config.yaml
init_std_up: 0.0263
init_std_down: 0.0
decay_shape: "linear"
MLP neurons of a small language model. Each row is named by its layer, matrix (up: input weights) and neuron, and shows model dimensions 0-95. Each number is 200 + 40 x the weight over its row's rms, rounded and kept within 0 to 999.
After each neuron's rows, "fires in" lists the words (lower case) most often at its 100 highest values on Wikipedia text that the model never trained on.

L6.up1589,224,232,235,263,166,255,227,290,174,140,167,244,194,209,212,281,294,190,205,258,173,139,194,211,198,249,253,168,210,200,221,214,189,287,225,215,188,252,185,135,225,120,160,239,251,194,228,110,185,273,223,205,153,155,216,197,198,262,196,229,260,182,180,247,132,246,251,155,147,185,233,187,187,231,236,186,204,221,211,208,168,128,152,160,176,173,165,266,186,174,250,215,245,165,242,238
fires in: "of", "after", "following", "to", "scored", "married"

L6.up874,206,287,259,123,142,214,211,259,203,121,169,234,185,286,249,227,220,194,197,193,206,192,203,138,211,141,116,162,265,199,180,216,140,153,226,230,303,210,147,295,229,178,238,163,271,255,172,215,211,154,225,265,212,208,115,173,203,144,190,227,209,155,233,184,154,191,268,246,240,194,210,211,178,265,129,150,178,194,183,214,191,301,219,182,183,228,163,226,238,134,222,254,201,252,211,226
fires in: "by", "with", "of"

L3.up923,180,237,195,200,160,203,183,250,104,145,190,147,291,194,260,245,231,245,198,176,294,246,192,205,169,186,147,180,235,236,160,177,239,286,162,234,139,203,301,186,218,239,225,244,219,175,261,129,143,219,176,173,166,225,207,188,145,296,205,248,132,264,147,239,187,223,152,186,243,174,198,219,185,248,207,149,213,182,167,259,211,210,204,208,198,185,183,222,226,186,220,160,119,232,206,119
fires in: "of", "in", "within", "among"

L3.up1462,222,190,235,182,258,220,265,204,209,196,178,276,211,202,218,179,202,173,165,142,85,182,269,244,230,204,245,203,117,222,214,151,220,212,193,206,238,173,135,198,194,244,151,260,174,154,275,199,153,260,227,204,213,193,220,214,166,279,212,149,133,235,194,185,204,133,207,144,196,182,277,175,219,300,125,248,202,210,173,213,166,275,186,224,214,138,207,241,139,210,195,199,200,255,217,189
fires in: "of", "female", "senior", "total"

L3.up92,164,181,123,171,225,186,156,235,256,235,171,280,223,241,198,195,233,214,232,214,140,205,141,233,249,166,191,119,230,191,233,199,121,180,245,187,301,198,213,169,236,263,214,91,198,252,169,245,245,80,228,250,277,203,216,167,218,220,192,183,184,228,106,226,203,235,116,201,278,196,155,154,249,215,258,176,177,234,234,169,227,242,185,185,174,184,173,195,234,165,186,202,222,188,200,201
fires in: "of", "s", "rivalry"

L9.up1133,267,151,164,206,141,206,230,185,202,189,155,192,202,177,222,220,260,217,203,206,206,112,230,189,246,212,226,183,258,260,249,283,192,164,242,235,219,217,201,164,127,168,220,187,219,229,144,220,197,153,152,196,202,226,168,177,119,229,155,147,239,224,172,188,114,195,176,171,244,165,128,140,165,192,274,284,166,191,160,205,184,228,165,246,188,289,146,283,217,254,229,264,148,185,263,251
fires in: "to", "at", "and", "of", "with"

L3.up1490,153,129,200,238,258,176,222,203,253,251,204,211,175,344,181,309,222,200,189,168,262,199,143,137,159,220,162,172,187,175,229,261,225,223,249,132,218,236,213,208,235,227,168,135,242,199,145,189,157,138,161,245,177,157,249,256,228,188,157,213,186,226,155,159,192,239,241,232,245,203,185,202,148,247,177,230,163,252,161,167,261,219,200,210,216,164,217,214,186,234,139,198,232,259,150,208
fires in: "from", "by", "to", "about", "of"

L6.up804,157,246,158,146,270,174,228,207,202,135,174,242,187,216,233,201,180,250,221,134,193,245,157,205,208,271,142,177,71,232,256,196,167,199,174,255,133,193,242,110,107,196,177,253,156,193,189,198,189,248,193,165,194,224,205,189,126,246,212,201,201,196,206,73,178,171,115,191,203,194,183,245,216,226,183,181,88,230,129,248,224,221,139,228,244,183,183,187,301,241,260,198,181,190,231,148
fires in: "of", "in", "to", "that", "for"

L6.up853,114,245,192,126,194,206,138,139,242,187,157,225,237,325,234,250,247,229,167,179,243,252,204,245,219,243,226,265,135,249,252,219,101,228,276,267,290,185,169,189,219,195,147,189,150,187,213,270,217,219,193,212,154,175,199,195,180,282,139,193,232,210,296,148,161,157,194,164,282,253,129,192,186,233,190,177,200,252,126,191,175,258,116,153,173,216,273,176,191,188,240,189,247,161,192,232
fires in: "for", "with", "apps", "raed", "succeeded", "of"

L9.up1636,158,227,168,202,227,212,227,198,162,169,180,195,192,198,260,276,221,221,206,182,203,154,134,194,201,158,240,194,158,259,191,194,169,260,283,224,125,253,239,136,250,280,212,238,276,263,210,182,182,229,225,289,175,136,202,251,187,179,169,221,142,201,186,245,200,261,186,218,252,235,167,214,226,175,268,144,197,242,256,117,171,312,220,203,211,229,187,214,217,157,203,158,161,206,209,223
fires in: "one", "of", "in", "per", "within"

L6.up749,227,236,224,165,237,214,217,253,210,195,242,202,289,194,283,232,221,190,205,246,147,181,142,170,171,148,153,173,225,227,217,248,189,237,284,166,212,174,186,148,204,245,255,138,183,149,135,143,133,211,177,214,272,229,205,136,164,214,179,186,285,224,192,183,190,260,219,243,137,224,217,239,210,179,220,137,185,131,246,185,230,247,161,166,162,95,155,189,218,185,224,197,215,240,285,176
fires in: "to", "of"

L6.up851,198,187,233,209,112,158,188,265,158,220,239,226,240,145,249,270,224,238,172,201,244,185,156,212,229,209,196,135,225,202,200,170,139,200,191,231,214,247,235,195,173,150,156,182,208,235,150,216,252,160,181,85,241,248,257,218,201,188,163,240,168,201,214,277,106,261,208,141,202,241,128,209,147,195,183,212,276,232,149,186,233,204,181,164,217,254,176,205,196,117,222,203,171,211,140,193
fires in: "as", "name", "bacteriologist", "was"

L9.up905,224,233,186,209,189,237,220,165,183,208,102,305,224,196,222,254,183,208,181,240,266,153,178,245,110,125,199,212,218,216,172,202,154,135,186,176,204,221,199,225,201,175,170,221,144,215,136,139,240,173,210,193,143,169,269,287,185,171,227,192,181,202,263,219,158,243,176,247,233,208,168,199,118,191,204,161,180,170,231,204,224,239,222,167,203,266,199,197,196,151,170,268,131,231,223,183
fires in: "as", "was", "been", "not", "became"